{
  "norm_place": "pre",
  "init_std_qkv": 0.0131,
  "init_std_o": 0.0,
  "warmup_steps": 200,
  "seq_len": 1024,
  "doc_mask": true,
  "train_tokens": 624900000
}
MLP neurons of a small language model. Each row is named by its layer, matrix (down: output weights) and neuron, and shows model dimensions 512-767. Each number is 128 + 32 x the weight over its row's rms, rounded and kept within 0 to 255. Numbers have three digits each. A neuron's up and down rows have the sign that makes its largest values positive.
A block is one neuron, or neurons of one layer that tend to fire together. Before each block is what it responds to, as a language model described it from the Wikipedia text at the highest values.

Material, color and substance words
L4.down536:120081099109142124151114151142152122126143118183124113134134149235084146072105145122114134080109066084144080177151098146084157126126095068075092129083127200141177097131176122138126136118151106130154133154131150107090161090147120189161135154124110131147153139065099095151079159124158117081145079112153074136128098108213165109071124173175124063142123200155124161071175165145099097123144148113154136155124105112107141153152145190142094168145119105159092188160108126054108117064154148064182111118158126149132056141128104187096140140097068074170149147181145152123099113133130107124136131146108110100105118117135154154070131123172112124129105105161132152088164131165127123109058126088139141094146096169128121038142162100139050191155191131134176175109095138135150120115085074
L4.down604:115119189175156146181131191107047160126143117149148201116088120152140156141085076092114079151148136145126113177180109126139168165150096142117137124136078129168100150106091104154154132068099155147117160134141128169153091077128158122143122147143100141136129102138147099155124172075123126067178140144158101140122107167129161156115211179134119082195159126147134106143127057137126104131082137191142113078135050121090175128121101092179177086114081106141157169098037157149155216186185060091080111118121154133138170101120084155143153144157107102141166074208151136168147107130136131174058145139238126077147119121165141198157081117149168144124082081104135118107142145139100183136131102143074138102205135182124076123123104150108117189143145130126126188108131141182136094132141119
L4.down637:114126129145133114245153088110220129155144140171116166135074183081121170162112131152058161106147111098122163055096214106127146111124158102130190153110126098128151112150067126087121075090128175158127191143128110080142137142162128039096128164102117117117144187145127127153197128102122087142113117167118142171143119078094070110120102153086122076120194072123157156104163165133110132150156171135112173159118134142114115100155143090157092130091128199065114164125103148075104160084167087119173150128155095129138099145114124176126138183131107115133116125127162126149148126129135194130097148189100057184132142089143157138134161149138136086078145098087139147071080113121120106088121099098138173108106114123069149126133140118090141133163117125120138182151088155067067141143084122
L4.down867:146116120137159157164107144159126174088111109182161135151132080178154126079118148177074132156169197123095105205156141138121134114146118184140117096163089099138131037103102116123204125111087129053110203145114126091174142074091098112130102193157093111095134145178164094133055152118121181111114068138087068145170110125135179151124087096134089152101129116110193185137127119102104168130112143140113113081088095083140160137131158155129158159122126123123069103059102093158090144122166132160134160122088131104121192164163121135109107148138091163118123110099139126127103148110078087127124117117126155155116163152159081132129117150156174161151187093095124149101175131127131167129109072124155105152172169090117177100180085086168170183151080157124145093187111107166157144107111091
L4.down1422:143114130154145067092146140171166106146103076175133118165144141053054136080108134125079130106144132131088088108119168085128167171109197115113083127083104184162129153147116181132113149101135086149130095145152143094201115106111087118096140107121129100082112146124124103166155148121105130072117089080133142128120107068122120207104085154136112103159150189078148082090092160162148169123136126136156194152091068151130151116126122167068097145095177069172122090134060100186123159116112093133142099154137129169169132124136135143147103145160099111163101154163113141138122181165092145119114168091164094124113163078099128083156179163112126116139149143116160122100119148184173123219162145079132141167144116149099137120142123189089106145104159162133179082088170063140103142091140086
L4.down1697:105135157124170144147163148106123121122153120177126119129178120146068095107107121176057102179150160149142129129148181127082124161088142101134074169079084161166151088095066140091151105178145093095166121125128160130111126079142148172213120155111167135111131077065121152073140134127148080132136154088125113129136107091138118147124120142098141169178118108153138096092128125134128145119123150104134156148122121212121101109156100081129072141120132103113140000096125065101123143104188126143056119148095067169108090202116092075168153090099106076190125142094098162080145149057129088132047092084209089147120041133161141143138132182147182164089125106088090118117116158128106113189166127107129102092075144208095123142142098071164167139116109121137142088129158127132154182150173191
L4.down2217:166125115131139095112164151109115129165104125143110156125089158128141169075131108118113152160135149171100076127125127117167148148153123139135125158144056156174208123086112110136126136163112104116110178097150217114157083136098082145183160142116146164077179102150175135083153128176128153178114160083195103168120157105013042100103152188162100101136106151148131133133155187153172165125156177156115148105156052149149135077109106063137083137078113158153125106092131123132199116102154144109155142153098102082093143161119123119159127095100044147158152128178182166128194149133100112117151098190116111147132133198148093116106193139114133194146073110085141108136153116197129117166157146147127106075134103137128112046154126090174175144157085102143142186126135126173150166127095165
L4.down2466:111102130125182041137148153128140152169076147100132149137110123130108128150191100192142123163181137069123112146120128132157156143157149124128156141134100116147103117111157109117099155041097084137077131136149198099176096138087126142105100143075109169141173121099111124096170110099123124103125078133091165112121106132173139188146148153085130123132140069096133189072123159106094153169080147112178172135134084145194152101155113144110116131091178118163145091084156128145094084123174171121175097101144174125145144142120124169146148136131058121167098113088177108129111150115191096110096120103148136118155118116070126149099125139161063110096123115161135091044131143159113117096110089130151124157130126132096125092119167147128098175109118108144141194152150160151142142082111095

Age after at
L4.down1:072123109091072138172143125197163139110139150185119166159090111102114097127142163127146133119109133068124150080112133120145089135113164102183145170148099153091097128167110093186102120156122127142060178112070192169154138094130156117095075143121122142155080115136095128138113154155135136101119128091127158136139108087147150199186081129102131196197155128114128158068133094131140123064135111155162102048107145100145137161103105079079094145094124131089144145165155096152102093152121201115111107122109151162086168052101136107144119124142036088123114174139130205068081113127153093037093094117126117128111112222174104156074155149082096148148135123140129149112103155128174137102156134109134122083127103129132129147162067160129187094093095128137130034094110093121085144120145159
L4.down263:112112143089194132107144169119102153176131096175146131101105111137118103103125159148093184195176130090118095146129158109139127099164129173194136104096077125129160173083099126139115129118097084122127104101154086176117158127186110081102096153107132080161119145144145094145161142101154162149154156116108147118166117136093118146159112171144152178071131153166105154131169141167142108080106135135229134159111188075135089121123086166162097120099137145182103128133131090157118137092184130169120080173153089111099093082068160090128091173101112087153074164186129158081121135145142086131139158122115093097118107181090110197088083173163093183162136146103076142124144125131099103141109156129152076129152101110151122136116171212096128184060114121119085056090150096174124082102081141
L4.down1111:093100140079150102112068087136145083094120098179154088123124127116131101142149152156183179174121131120103175120110066103191120110100157162178113167089131048121172160166156127133060114183094099207155102133160100140121190115156043110189127070083108175145127125093142072075133194104120132097179116116159080159110099195106141155091108129091095078157131092163090077093111189147080096112153126087148148125127147133137146147092082167187105135158200134119120075129140087111133118097108143078113131188155152138060139159104094088123135120196058122124094144098106138099086129167112131112120214163126143149138110137132155128167153094133082081161162144156139132183102145151108134109129121144091133139112159156082109100125133161125114184161113167063136097166102130131090146175190118
L4.down1143:149095104160122107196144095130151149122128195094097105135136123064083131070158099167104119124122094119131116120103123128145148134092106146156105154098107126123129151076112101117144077154169200139159113167141106115172075099108137134079132086109145159136127142116139127101122077118075200105173205137135148154141134127195108102145114107189144111170109135125117098126159143135122094142130121148165094146122149163073131102126129079077147159175179145082115119115096122116135125117119151104161155128120123112084116152080147129163068131152103101141109097181067205135157119130144131155072131106095127116110140091164112123130146161130108144129097133144168075095061106135180146093149188142053162168132155155146139162147126114145152140135168145150106166105198135157102116139109072
L4.down1766:096152141115100157116072110175127140086149116121143168110132151132094116097178166110109082172143117145107097188176119167068123148146150167192140078131114161128155083090124128118162160114104099133119132122095124159156103136126118133127131108069077126172123153127098121131133122194062167139133138099146138089121150106161117105150091102199163138151134111134119097139150145121099167133093169171093106092141093128102147131137156154161084189127130142168138176154125156186112071112079098117137114103098136171166096157134088146136078116147109154158089121174113156131163127145111084151088164139099115105171119146103120134151168176114117140113169085092146121105149141126127170121112144087129132068124124128106116151123226105146154181147120161156150088143090104104200115141176177
L4.down2008:126137101145179141167124125153123163073146142149159137105188154112096163100178128076147138136129092114202117214180130131136119115150213103103123122106133117111171097163135131101040150084222128147173108147180150199123093151089150121060106096108120141094077116209139204180141110142130176137133179128163110144149103137098104121153124111122071133137101126125110076084111164142096123144099170088101139100123097166147131112087119138169122151192101109167128116149117150090066173141156177163175153153110139134125158086137108107123122122114118099158102145141129110162139119136151123117163143124173171132089143136166102111126094203152147071069116170099076124122103111117161219126083089145139123149065117180150072132134117188086066176138116099135133173126071082066125120112135150
L4.down2253:132163110110155146108175140123115145155123082106126127106062119084098138102111153147088134109132117102119200147143103136103107165121082118139157093131109171183090129098056149123119144125117119083157122143086067133190196136099087145137114115179132227147042122123169068097129073083179150164192125161059189205072131170132128145143168104141090075119115084151112159175158118172100098159163160116104136106141122158194129133092106100165183178117103158139099177103186132123119140102075155144109142061161113122145096153166187171144113136165174106039133111097182098076147134142105158140157061123141122141065136107110118133127100134107099134165097144161184106082169151152119135143106154086163151102171066109164179133191106153135122163112097133133091112143108145106147129149126092
L4.down2420:164153129139140104132102136107135112163195071144123173161095172097144177166136128138137094122149073068144065167074153139156123141137095178180135104143171109136095113143147128122107114121110113107119136138143176100129165145094085150086143107138195077139163066085167147069092056113169119198105135155075148114109159132156158204170157168057165130094127073168118139122129129113148065082151067099070109150117098112072142122093169148140129111106133088136152154142141099090133137110203098138132179126172064100089140125152130135111151176130133151102121141144127085150184146119174120129164113121172092135108146159084155170092107108088100107124065149131152140074135111188106086128184143063171120231127167151100099160139159150152115119136098142109178127122101124127129122112173177

Table separator dashes
L4.down792:100167171160190138054082137146060093114187173099133083098136145119125153159075127137099107083124129145150069108126138118148093118168109132138079127127110111132143121088107099137142114107148113112184122138126143053097117109089100139133071136164178145096158111133148107086147125154107144126072155083115153134096126132131169184107122154171152057219116080134130104093084126075122092111112151140127178199104098071078109104105173095121060122142177083077116148092140140139155155102136123063057208140124153106144146165130072082160110103116140154183116175115099157110092099170101138107188135131180097151132138084099135126128132108093147129097110107125142108129107050130158124197109119088139100093102157129129060146134133122153078055121090120081119144130122165099090155095150141
L4.down901:115158144118176097091107120078054136169123119137143081143138159142147070137113161107127115106065133107130139121101065111106138109097130117164127123112106142134123074116157149103137147115174141098133110158065108162125143172133159214136139144135165157163131074099121173124085116087155101118130154140160102146120108102166075126126145100122153137162091084192100121206107109123125093162180188062174106152174093132103141157093160109108176104108132191138098139080134124139144102110128128150108089074128123117089127115141163146121133068123088109128133117144070166146090144136098141062147111155167150102112146123090077092152050146138139146132085119109116137128109151140203106112147144186110132169130123147049126147125167101157085139130087159107154084057159118095114095121087102
L4.down1044:119089154076119167143139110193116089158158107164091084148137141167125153110083150181152131110171124187158126137148118119094139069095109118111167131152158168126171106153117123081138137106064082149151106122132083101076017094125142126148082097124139111088115110087192178112144104145136173163119126137181149133117093156126148112138107133126163155081148190126120118142082165105130118105121176139159131171086056117129136106109116229141110136085146168131120122137106164167165127111122155140110121086081155117136155070131157107174119048190072098148223081122084090111174029124143157141130121163142146127108099129133092071168125112177103094134139142156162149135100099230048138130138144087086100163126169136134040101103087125123126157167092104104118146091128127108108094106118108
L4.down1094:115101130089140107120161152183155126151076089122104131078074123151141164061148130180129100058161115113140162161102100133097146169151105087123131140084140132093177086064151102139144143132119165166141153120124134108125103093082143149166110149129098171124128101165076181147087134113134144162120093124143135204129114130137101136128133149118161134141067124110157142150125097054138111159137155153109197068088109140176188177115109145121132199136170128127091139143167131150075115130144083133108131104091078138141142127113092129119170134119101117147091114124111125159128104074132132129114119106111133119146145109121106111173109232153162155102111108138158151123174154115092066107166119046159102139131164181099120078113119069147172198127158113156099053082119116147103119087145109
L4.down1336:151121058162081148144128111116094107070150194083123150103128133114140109102212091157103129123094129091122137106141105120116116126127172141128144183106065174123146169120105091056117123126117159099085077080192122130145082187083080093116095192100091144112129149215148169117102152125102160143146110040156139142182135040116140103145153106215145105103156130138140121120153128045120142173154127119180127123144177154170131142082111111170125105112128202108144193100146114083154144084117064177120187155123161120111129139145148149154098153122170096135147148086131129168101112107183195154191076149139106169122200108085176135120091144134106178064110109138104158099109120100138198135205135106149078110109157107077089128111091140091099102123132160135115084145111142158128094182138108
L4.down1347:109137118163185147131140085162167123076083110070122185133134143194073087121162133149167145197151184183165147158138118094164124124177126139171144071117124107136123114133115176173173145102126157139136140135189184135131147125182096093117149109145122146126140135060167132147146121093133122129168137153160188068125102135088083099145095146177097084107144105081113107134104130134160093153136124057122140118135108108126134081155101089060115141153158139116129126080124149140112124096191150117126175182125119094128117124140188141100129036118126154161141122109093148102151163126091117120076162083124147169087121134181141070099157114109135104097137157071126135138108152132191102096144138125175141107141161137159094109161156113151072156136181169169166160125150114114137112168072140
L4.down1594:138191130192176137126130102151127160086103124106130159138121143156182095132122185050069070137143077149144109204138152131135194143158077182129101082061129113129152119181118159121081113171087155117114059140122123143119141176127117141105153132148107176136087118127147180125151122154129124178086135151095110076085082134079121157115156159121136091117152118130123160148193053119098165129154110068135130160139117163062195153110157116147148126118168106131162116112098122149091090150162131156099151104140125093142143084102168180146125122117146139179166162108113143094111131149172092129153116116125156091122143131161198068089094155156122060063116095117159119160101080191149152131072093127156134148115124136172078093159194100084068166140072146144179128117119093108152084163112102
L4.down2152:131114155144110108151143143143199112132143134140143158117111132158107129119161068073134109126112113108135121073070104158105141155146150113144181216125123141115133125145098121114095053147113070109148085207177136145123085136155136129160150115107173125158141080134061152144113133083100113088186157121144131167133071112179128158083187115115186155105119090138111087140096145164086189147132142125100144156114132096148108132119069127070138115107132170179134107066083166120145177095145121154092119160121130152082127147063195162059088100126075075108076181128100160170167084158123133124101206161080156125121134124090116078108154131156130211096119156104129170140168156134135110125126103105127139104100102135170121150128218130149170127142108108177130110104123084132123103054091125

Split descriptive adjectives
L2.down644:127156134172122188075178169102071077158119109108101117125097144119131175152123156068140154131046139121185129104074024068086142075139130078131163123137085087155107114163153147182121057111131056135124123079158130134082144168111149162132174128100121156124096107078083125109066145128112096105145091195142108139135105098103104197175192043123132147112085037093151119106112144113157130049172139155140108175163133133135056171116091183125132160112157162161224180181160126142123157110103135140053098120096196160107133136099091123131107162103137091099104139143089178131123160174116114097141154153134095126157132100114085097061168126159134154129126122050129072143093114128114107134183139147139144122141167142121114175110148117145116152162171082160165108122155120160203114113085131
L2.down1234:091135139153197091132149100189069116147122138178098232159111141084144129170116146074090126139159204111116109081161187065079146130122099098094151125123122107140098114066124133153112089140110123149144122148147134100117109080105105134157124084146115177148128080122107120142115094139097121072107108207096104112118093125102091144171160089198123111148182143142150117091145150150129139182085126097120138112120115136177116107126143162159082152099153112118122090099157142108147080101121105120162137175119085190167156170073133137089091087192095137148129081145123090135139140156099107108117134065140132132112113079107100070139099150169115134103151136118056118154166123103132089099176134112121139142126136122142120173168094172115175139106151190162135130113141108200111198115112205

Dates before the year
L3.down233:150129086153150112178146111132111135119160146167126085138126151104147128167121113101172099130114115152133132096168121123118128098079114128142068149108121104164064134132121133129118136092060160169095063151152169093129134085187160183128161162113106180105129151093047102097144162122113139096132166124158134140089136063143106100074092076091135088092161084116153074140175169133089113150145182145153140122118186141089113156169110133070078130146135141117116145054165153128104116085148147098163134202126137111128162199139141094112155096111160102185131143172127143107127105111162057166162101082146121093117165068075070166140121141148109073164136028088123159105128104117116073116129142175085064166122049053071094103080113118116122058107113126115156125126158195105074127084228112
L3.down781:151081105134133119137146151117130136138098143144153121189085082086169138153111111111162128092144143119145110109124100130069127119166127071095125135091109166108133132134126168112153181131160158136101078129091066127116141104112171144158089102196125108104164074131131186131087165094139161137081110115176126126177147119130191125139142156134142075082107119090082117159106130131141107171174095112048117125149095138125145154148147146096180151202113124113145088046174146141136141167160130166145123188163153108188131133134119104115190249149110099188159173120078101171101142182072113155118152165082119145087094107139163137117164121168099156149095053148171154147177139100115163125084129124124184141157199128165093121120140142119149082118222119143041126095064103125206096122111079
L3.down1853:127127151190092123200149123185131130168146056122097122175218146148137145085145107117156173111078122160108145142187100112151152169172117120126052138110103114121102136078083132131155047143111157178098035125115095092102115108134089091141132135162092165083174125138108107094102109140116176149122139141094145150110133165142064131091174131109046155151116097141156094123116142088156131125158147115227116100113131172080131136134143150119165141149118137134102077094116054188134130125141129131161160160156127165154093135120155050041136092113130133149114133121105107135105065145170161132118136146148133132108106109132127119094113121144178095155094184140057153159120093109135097131176147162132133063103095114102098135118165116139112156211156075167158144163091128040102169187148088
L3.down2024:128117155104207157099168107164146117079128095208121108181076134137173106129103105170149121171121072203102154101019110106146114162168107083158076082185169121114075100131095129197124111069135161153112149131047130151134146164115133162141106146165078146132135164138168118106109134144184146100117134080108164130193123087094155136129167174167164147138195110107060183110177137106175132138160140160157111089131121097170158101103103130099110128170131165104052118091124141223133155171079118169116110154154089072138157088151137173109124110079129146088147075049103168142153200153089127113153068080132092155143170136044086105140187104145160111124149117156158121106108126135137090142126161124188137154125081130176138155133147117154129094134135146113118178115120125079172122179111130

Markdown table separator dashes
L3.down283:093124076168101131174144173097144091101121161057180130119126106088121147049102138134142180152117144141119121113128101111129138077190078136136122151107149084102098119162155154140071126120152143131114068129097119116155138149157085143141149087113136111112054107059130125085083173119114182162047142101128150073096113100155155127110124155130154167077077160132144126146158095090208146137149126142252107108211108135082153044244135166142117154099132172167150153194147117147126113159131083143134051119117122152143155164144103165158196123123087083130142133169142107083106091132110161124162154091138116124077162111133128095113143128171071088090148140104161147145169136161153123113112124091139079140140124118129114140109125123194067148144063138163129106096173138102116166098125127
L3.down623:128137166128118167126177128179125157066125148105107111124126095141116141139058116176153124127130102059115115133149106107102143134115075129155132089163180180134153129140139094120147131165122151129111175119101118134203139129132145138107070159145128119124125107106181125122111127146119136079092110072104138127098117126169158182125209116068148125127118082110132129048106198100164102149115115152133098056161167129057100090127174144144184131137165141140191103154089171062158112145092165155098102141126146046136171126134086121118130138143179110187163142109117102111149128156132119136116125162144067130121155135103136146123149195106048176158070060105170123198108098176109119102111139145112148109100124116117139144106115102124088107148164190124128124104129116124135117137173090
L3.down875:224107164120097057149168161110123063127103175112166126148136117055118161057091133148143168146130127168165122106146094049201141103081100108121152112154102150099166058095146098149141129164076216183149136148130144132105181099127190118081133109123141146124094131173156178125152153150143169255127105066127065029116137117097138138185093147160170129157061155160183097073153136085139123193187127134087090149130090120081178173099141145120132114158179121140126128137160184083143162078145119108104146156079103162101140129085162101117180191141149167176097094164126119140135136150153160179184090116152134107114099120181070103168112126140109168115164145115139114110120097169116156169136160130101118142151148079128127141122173121146122132104155053110120125176143117106183164150180115
L3.down2110:114122093100126132124169144162124166160140152147161133038098119154155156059162133162136102157112133118139134145123095102182113122129158126165157092167109120111221124125162172142104121107089127130157108165138152111158134141163164169113160066095117181064098137114135142120092128126135165120080158107171080157107144121131083181101115181168176149102158107141096118067188119105123095144180097133129131140160119171069110170077145092135102129173072156119142159147119114165126157133125108132120163152104114148132125142149177114150163162103095148124111055138119109117111036144123118125117090111138131137086117131083129107131090109121143102083147072110119111128150178108202147098121194155128090099069157086125066117196134172117120150100135134077134084100196147169136147118114143

Month names in dates
L2.down1341:152188163130124091110091136078161151105208086058157094138130176140114178145117113108082119149109181122156195150124135169099117103162056175162074173210141114168110123127138169156161068129110093141202074126076063112114120101128163051164120064140082130135150153127158111123119088157136146113113108071106134188148158159139144105140085164166151096134152080146177151142099083118082166112107141139108047147179124130142180118079160119093175136133151133126108104138146049112106115101112142094099126131061119102039103155189164150147170148113071111122172130130127120120171039129147138130102092138095183141128107126128132133198131148157181147126142133117129169196121146126127124121088108178155122124112171129106096133109119176103139144167085144147120150111126084125134120150177155
L2.down1897:128165144100131138143133138140151099160199134056111150131144129082111170131090138132069140089122128149193169121137122155175088126172134090119105147123197165117084154133111155124147148130080098101161091185129209082130127133091058171118151116123123119145129129139159119164083101172144096125116147158163127105132139126126120130125153127098141106121137160171108120119095176042097047142126155133130105127130094039164123149151136158111126128131103149135190101187085120116138132086158105081118089142125129179146125071155113171135108173094077109118097137092127096086108087130130141129143121087176093074121153187118172124191164102076109095153113198038123113155154096211065097118097114196115157135094130168177127151129146166116120117165099103101161087127151140113161147111102105

Markdown table separator dashes
L2.down87:122141124144176118106135147179148145112124137080138080088105124168123110119217127106129119114163142100167120158203135133129138123140092100100106116163090163124159151110142142147095146133126128112106208127104043129103178136088101133127111174125166104090140111154141137109034190148133075022118098133151123111150093128159104160092100123125130110149137137061125118143091145151100099121124160152161129161193159180154107124094126101119079122161151154135163120132181062123129081133148140136179095102108206146146099095057136091195156152119071196148119169131166130076120128124157102146143078078130107185111129122125161066137119076119099176097092161117145123225106204156121133118177137143134066110099148081099174085115155115135178132129086175047106168069131144149122117141160171
L2.down161:105111120172174138114129164140107092141134150112129091146134155127080128187031169167071120134106177091128155143151055100102059103147137103114121098167164082063104134164131119171138179104171142114128127072121098137095111137166145121155166098156162118157108145098065141174099162127120105168109155162080147082167129127133155059123142091163141178170143121171095156114118148118098103157083116155075169067082108130173037121154098143147133148145118161114093119132122119131092122065076171148120111142123154169032160108113140115131145110130177120175147102129122130106098168109146140129162112098167058076158130109091106102116143138120106123135170176111134135159136092117118145154117150078175138079095063114124148114052106098110121181082121092171163159121093152138191128156084107